Weights of a small transformer language model.
Training: a variant of Muon for these matrices, 398M tokens, 6069 steps.
MLP neurons of a small language model. Each row is named by its layer, matrix (up: input weights; down: output weights) and neuron, and shows model dimensions 16-143. Each number is 128 + 32 x the weight over its row's rms, rounded and kept within 0 to 255.
Before each neuron's rows, "fires after" lists the tokens most often just before its 100 highest values on Wikipedia text that the model never trained on.

fires after: " T", " Mc", " M", " t", "T", "ere"
L2.up855 [124  78 135 141 130 102 101 127  92 131 121 132 128 103 152 124 106 116 115 143 152 126 105 200 163 172 125 151 108 129 145 148  99  88 173 166 130 101 116 148 129 101 125  66 128 147 133 102 149 119 151  58 165 183  89 127 173 145 198  89 159 122 151 116 162 152 102 182 115 167  59 153 131 178 115 134 102 100 153 104 131 138 186 130 115 153 101 118 143 176 138 100  98 158  76  64  67 170 186 132 116 131 183 139 116 137 122  83 145 117 117 101 134 113 140 141 108 132 101 142 190 154 111 125 187 144  55 145]
L2.down855 [138 171 117  91  87  55 147 118 112 153 119 141  88 168 148 141 164  89 115 108 139 155  68 149 115 106  92 118 151 129 104 145  79 167  93 125  31 146  74 182 127  94  98 116  61 157 115 114 108 165 108 176 149 111  99 152 161 133 176 110 183  82 124 147 147 117 104 116  77  97  60 194  87 113 123  93 155 118 164  71 117 128 194 133 131 124 132 146 154 157 108 109 136  76 135 112  71 133 140 115  91  86 119 120 106 136 190  98 175 140 144 152 138  71  82 131 127  84 111  75 168 149 131 104 175 119 115 149]

fires after: " in", " 2", " (1", " In", " G", "In"
L3.up1146 [150 159 124 168 161  91 105 128 145 133  63 111 145 103  96 139  82  89 122 162 209 119  81 116 125 170 178 139 144 166 156 157 159  76 145 127 114 125 122 122  89 183 116 150 114  95 131 113 135 114 119 176 185 153 122  99 126 150 101 112 112 181  76 114 138 118  94 109  31 119 164 114  76 138  72 111 169 196 172 103 106 160 143 116 166 118 191 131  54 165 100  32 121 207 132 155 158 173  88 127 153 141 151 104  71  94 106  92 144 135 127 124  98 134 129 118 138 142 123  69 149 129 116 153  70 135 146  89]
L3.down1146 [102 152 117 125 112 102 164 162 185 255  87 146 100 114 137 109 179 119 128 140 168 149 126 132  87 146 108  80 110 116 171 142 171 139 105 139 132 104 125 168 156 149 153 115  92 112 113 146  96 116 135 164  93 156  43 108 103  53 115 162 145  53 145  96 153  98 170 152 119  96  88  87 172 139 129 187 127 134 121 110 156  84 137 140  31 199 115 105 106  97 108 128 121 120 136 130 129 201 152 102  76 142 113 159 153 113 154 232 103 109 132 164 111 152 126 176 147 114 114 190 133 147 107 223 195 127 120 140]

fires after: " g", " l", " v", "G", "O"
L3.up298 [103 103 131 115 128 172 175 109 116 116  94  81 120 135 146 166 137 127 107 151  82 160 151 139 113 163 142 110  96 116  88 125 149  78 173 114 174 123 153 126  90 171 116 121 143 153 174  80 126 124 137 186 119 166 169 112 148 112 120 132 120  82 127  98 117  98  92 153  86 146 114 133 135 124 195  71 124 128 102 115  83 120 167  73 122  92 144  95 149 141  66 129  29 129 113 105 143 137 144 145 128  68 137 125  84 118 114 103 140 136 103  90 108 202 167 102 109 141 171  72 127 157  83 120 108 109  91 106]
L3.down298 [ 69 171  83 133  91 139 133 164 172  85  89 118 149 122 141 116 133 106 128 156 134 154 146 143 177 145 172  62 112 145  84 118 140  94 121 103 178 126 141 150 121 169 145  58 126  94 144 149 108 109 117  88 113 177 163 151 122 167  99 100  70 145 102  80  83 141 140 174 150  95 119 109 148 137 139 162  78  88 108  99  97 128 132 142 140 204 212 154 155 202  76 152 116 147  89  95  77 136  78 133  81 159 173  12 131 124 138 166 132 191 148 143 134 151 203  96 126 136  98 132  98 147 161 105 123 154 111  87]

fires after: "v", "un", " Al", "′", " Mar", " named"
L3.up816 [ 89 131 134 115  80  93 169 125 113  97 119 114 125 126 135 121 125 114 108 119 157  87 120 133  96 135  93 129 146  81 180 129  96 165  89 184 174 155 155  90 137 144  87 112 136 100 177 142  85 162 163  97 126 120 123 168 150 147 216 125 106 137  64 107 200 137 116 208  99 118 110 110 125 124 138 185 113 132 160 119 127  86 157 147 147 146 139 177 170 180 118 159 112 154 144 191 139 143 140 124  86 212 116 153 154 136 153 118  72 133 172 125 217 100 167 122 102 154 167 114 113 103 137 150 114 109 126 180]
L3.down816 [175  74 142 172  39 132  88 149 124  79 133 114  77 142 142  73 108 155 135 125 221 155 154 165 164 157 118  98 164  98 109 161 103 162 128 196  41 153 155  68 117 148  84 122 105 171 148 114 150 162 133 160 122  69 165 136 194 131 190 106 139 164 120 105 106 102  99 131 123 125 111 121 186 124 172 133 111 140 106 154 135 120 103  85 130 140 159 164 183 108 135 119 139 154 143 110 108 169 142 139 156 152 149 112 150 121 151 119 121  96 163 133 198 122 144  97 151 117 165  84 114 152 198 106 132  99  77 100]

fires after: " t", "T", " T", "t", " ent", "I"
L6.up585 [104 138 152 112 130 106  85  82 141 116 128  81 102 144 149 107 138 140 177 167 119 165 141 194 121 204 110 135 172 126 105 179  84  94 121 129 130 154 152 181 121 115  78 115 129 138 119  47 128 173 193 165 124 100 100 168 109 122 164 144 142 120 139 126 165 104 111 108 134 108  86  86  90 170  96 107 125 171 103 116 104 132 127 150 132  97 159 108 137 131 144 131 164  89 124  89 152 129 141 160 161  75 139 120 144  91 176 128 124 101 162 112 142 141 141  97 157 128 108 118 143 183 125 153 105 124 109 145]
L6.down585 [186 134 120 149 192 138 120 135  94 108 178 169 128  89  95 139  82 147 147 153  81 148  93 100 129 117 118 165 107 104 112 119  91 138 140 118  98 179  85 191 109 119 117 121 147  77 147  79 154 142 190 133 165  78 136 113 128  97 109 121 147 139  83  89  53 142 209 140 130 131 129  85  91 107 117 136 100 200 131 118  39 106 162 168 140 191  59  86 140 151 122 139  72  51  98 144 151  60 186 146  92 156 153  96 120 120  96 147 134 164 157 190 140  95   7 122 145 190 153 108 101  89 134 136 134 161  91 188]

fires after: " v", " U", " Am", " Ty", " Bro", " A"
L3.up420 [157  96 131 131 146 117 157 128 159  96 169  81 110 135 106 145 151 137 151 132 143 124 148 157 138 104  97 174 133 130 201 141 180 135 150 200  93 206 126 183 155 135 122  82  98 107 147 139 178 149 171 107 168 125 169  84 157  86  95 163 158 172 147 143 135 191 159 195 113 117 141  86 107 138  98 129 143  87 121 127 188 181 121 196 133  55 144 136  98 134  90 131 178 175  78 134 114  81 149  81 185 176 167  82 143 119 137 119  98 129 146 140 178 112 173 131  91 107  81 146 108  81 135 140 137 113 128  65]
L3.down420 [149 108 143  73  84 107 112  86 137 106 135 146 118 144  94 109 121 106 135 158 140 161  89 144 183  74 114 167 123  76 156  77 109 167 124 107 116  98 123 152  98  84 156 136 166 148 156 103 134 111 157 141  94 136 146 147 151 207  74 173  96 131  46 126 120 179 146 194 112 144 107 110 122 185 123  93 101 152 128 192 156  98  94 216 101  34 124 102 196 211  86 133 131 116 148 114 124 161 130 135 179 142 121 127 102 158 149 119 125 102 150 153 149  58 176 113 122 119 172 121 112 106 151 162 115 186 134 112]

fires after: " New", " N", "W", " R", " |", "M"
L2.up1042 [124 135  96 115 117 190 149 127 110 129 146 108  99 172 146 155 138 132 142 147 147 116 103 140 119 153  72 140 126  91 150 145  75  95 150 108  93 132  72 174 135 120 109 202 109  97 143  93 105 166 126 168 162 133  38 127  92 104 146 168 157 130 142 127 101 105  88 145  82 102 167 120 165 171 138 112 119  82 118 202 124 121 211 143 162 142 116 136 127  94 110  95 197 137 103 124 131 120  81 136 158  93  99  86 164 114  96 109 142 148  94 168 144 146 128  84 119 176  44 138 122 127 121 103 142 143 152 145]
L2.down1042 [140 179 106 119 142  58 100 138 167 105 141 166 145 145 101  80 115 213 170 141  93  81  97  72  87 128 169 107 129 136 168 140 156 127 124  32 120 170 126 143 102 119 145 101 106  66  67 150 122 129 140 145  88  94 184  88 102 104 101 108 173 120 156 137 120 171 120 109 111 170 112 154 119 185 165 141 116 117 123 136 108 146  94 109  67 188 100 112 140 179 150  99 132  68 160 152 178 120 111 150 110 152 142 139 105 117 139 148 169 143 113  50 188  72  99 129 123  96  81  94 106 104 131 135 144 113  94 140]

fires after: " G", " wh", " g", "G", " (G", "==C"
L3.up596 [162 130 113  93 135 137  89 118 129 155 152  79 125 137 132 135 104 160  99 109 169 166 139 163  73  41 114 171 124  91 144 137 170 105  87 135 128  70 134 148 153 126 136 160 181 156 170 143 137 126  87 168 167 127 148 151 109  74 106 128  74 100 136 133 181 144 105 107 126 211 110 138 146  88  97 146 142 172 104  93  51 140 138 113 131 137 147 144 180 103  94  80  71 155 119 117 138 143 143  98 132 100 147  99 155 114  96 125  78 170 141  99  55 130 129 173 142  97 147 172  79 122 185  89 100 105 181 128]
L3.down596 [ 94 142 171 140 168 174 120 138 146 102 126  87  91 114 162 138 135 120 111 114 126 182 132 134 145  56 106 178 122 162  76 120 127 135 123  65 133  99  65 172 176 155 118 108 154 119 130 149 110 110 161 177 129 122  91 127 183 141 169 157 106 109 165 139 130 164 131 112 127 112 146  86  77  94 171 122 144 121 132 154 189 105 153 132 149 167 123 174 127 130 105 116  69 127 113 111 180 123 150 122 134 158 131 137  91  70  76 157 110  99 146 139 178  78  98 124  96 175 193 207 189 108 115 119 125 143 157  67]

fires after: " R", " and", "′", " Al", " Vol", " Sh"
L7.up584 [ 99 120 194 119 109 112 126 107  94 139 110 128  96  72 134 181  87 120 111 114 164 103 149 111 153 119 111 105 109 144 138 173  49 141 107 116 188 153 183 156 102 143 152  93  99  37 128  65 148 162  94 124 141 114 156 124  82 112 125 131 124  97 127 163 118 144  78 113 117 148  97 117 127 145 121 128 133 117 120  71 133  89  98 164 110 170 163 131  79 124  87 216  93 125  49 182  81  94 141 106 148 108 118 149 128 107 175 131 122 143 123 103 199 121 109  68 106 126 150  97 108  93  95 148 214 159 142 128]
L7.down584 [145 145 130 210 142 135  98 128 152 162  51 128 149  67 174 147  87 167 146 153 144 189 117  82 165 101 123 162 144 108 147  75 123 167 113 182  61 172 174 100 126 147 165 129 114 140 129 127 141 127 123 128  88  95 113  96 118 124 141 119 137  89 118 170 172 116 163 124 136  75 170  78 163  60 110 154 113 122 145 133 145 104 105 162 100 135 130 112 125 135 109  78 149  90 128 115 118  90  96  80 128 134 174 166  64  95  90 123 146 119  68 237  97 110 159 157 115 155  76 147 137 146 103 146 140 198 185 167]

fires after: " T", " R", " Y", " L", " W", "os"
L6.up1383 [141 122 151 113 141 197 140  89 122 130 196 106  81 116 214 196  80 162 137  55 131 150 112 154 167 174 169 151 115  80 148 152 136 144 122  82  79 147 137  61  73 114 151 163 159 131 127 142 213 100  99 119 147 101 102 130 114  87  69 173 145 167 145 119  78  89 149 163 159  74 158 122 135  95  78 146 120 140 102 163 160 135  87 129 213 167 136 142 196 131 124 130 133 123 110 199 101 103 130  88 107 101 142 120  95 113 136 143  94 110 119  54 142  73 156 127 121 120 118 113  85  96  71  84 112 128 108 103]
L6.down1383 [108 121 160 150 106 145 138 174 143  89 143 112 118 137 150 204 179 116  86 141 180  88  95 133 185 109 104  90 100 136 181 139  88  74 157 133 110 112 127 140 153 105 184 148 115  96 182 128 141 189 103 105 148 164 160 157 149 108 159 138 154  88 146 123 142 173 162 154 120 185 179 111 137 147 146  86 108 138 120 111 128 127 128  99 131 130  39 143 154 126 161 123 155 135  76 141 125 169 142 108  77 160 102 110 155 156 183 173 121 149  59  55 105  84 111  80  90 148 137 181 205 203  73  67 180 105 179 116]

fires after: " N", " W", " B", " D", " L"
L2.up1160 [155 164 117  88 199 137 130 153 128 107 101 124  88 170 160 138 129 125  74  90  75 143 145 183  71 131 158 117 132  96 154 165 150 147 163 154 184 101 119 172  91 154 126 141  87 102 138 130 202 153 136 157 135  97  94  84 119 112 182 161 144 119 124 126 171 135 119 149  88 160 191 109 152  81  88  90 128  45 101 160 139 104 113 133 135 145 182 175 117  75  86 147 108 152 146 186 127  91  83 140 149 115 104 133 147 156 119 167  88 168 171 129 155 133 159 110 200 121  87 113 128 149 122  91 116 106 190  31]
L2.down1160 [142 118 113 104 140 114 128 164 212 140 128 105 176  82 145 140 163 100 160 123 132  86 153 109 130 195 138 150 115 163 139 149 220 127 109 172 116  97  85 217 180 146 144 132 116 130  99 115 159 142 101 116 132  90 133 120 105 117  98 146  99 163 180  64 102 138 209 116 137 150  93  98 140  84  75  87 158 140 129 141 152 102 119 154 120 124 120 131 144 151  47 125 141 128  81 153 109 135 153 101 121 107 153 135 104 136 134 161  67 104 136 153 138 100 178 115 104 131  68  86 106 138  79 113 163  91 118 141]

fires after: " the", " ann", " |", " m"
L3.up322 [127 178 132  81 156 128  91 159  68  82 146 106  94 139 136 158 134 133 148 202 134 125 147 153 169 176 184  86 126  67 150  83 161 146 144 136 142  54 119 119  68 142 127 111 125 154 164 165  95 188  94  31  88 169 145 119 120  98 136  90  78 126 151  96 158 148 149 102 120  95 121 161 126  91 169 103 112 145 190 115 126 133 152 147  88  87 157  74 170 121 135 149 191 112  91  96 159 105 193 154 127 154 120 179 153 121  81 186 108  86 165 137 103  77 160 111 168  72 104 154 119 156 139  95 128 163 158 101]
L3.down322 [120 166 138 188 128 115 167 110 163 125  89 138  87  97 145 101  58 102 167 146 148  96 143 168 133 100 172 134 166 121 162 126 107 147 170 118 134 122 118 119 115 142 132  87 134  84 122 137 132 151 121  98  96 159 151 131 129 133 164 147  73 100 126 116 117 139 162  70 146  87  69  81 132 134 170  99 127  98 120 180 153 151 170  96 141 108 185 112 133  67 168 161 131  85 103 104 105 118  79 146  84  83 134 160 134 162 112 187 166 135  89 162 179  92  79 138 111 173 101 140 115 128 139 102 172 135 210 132]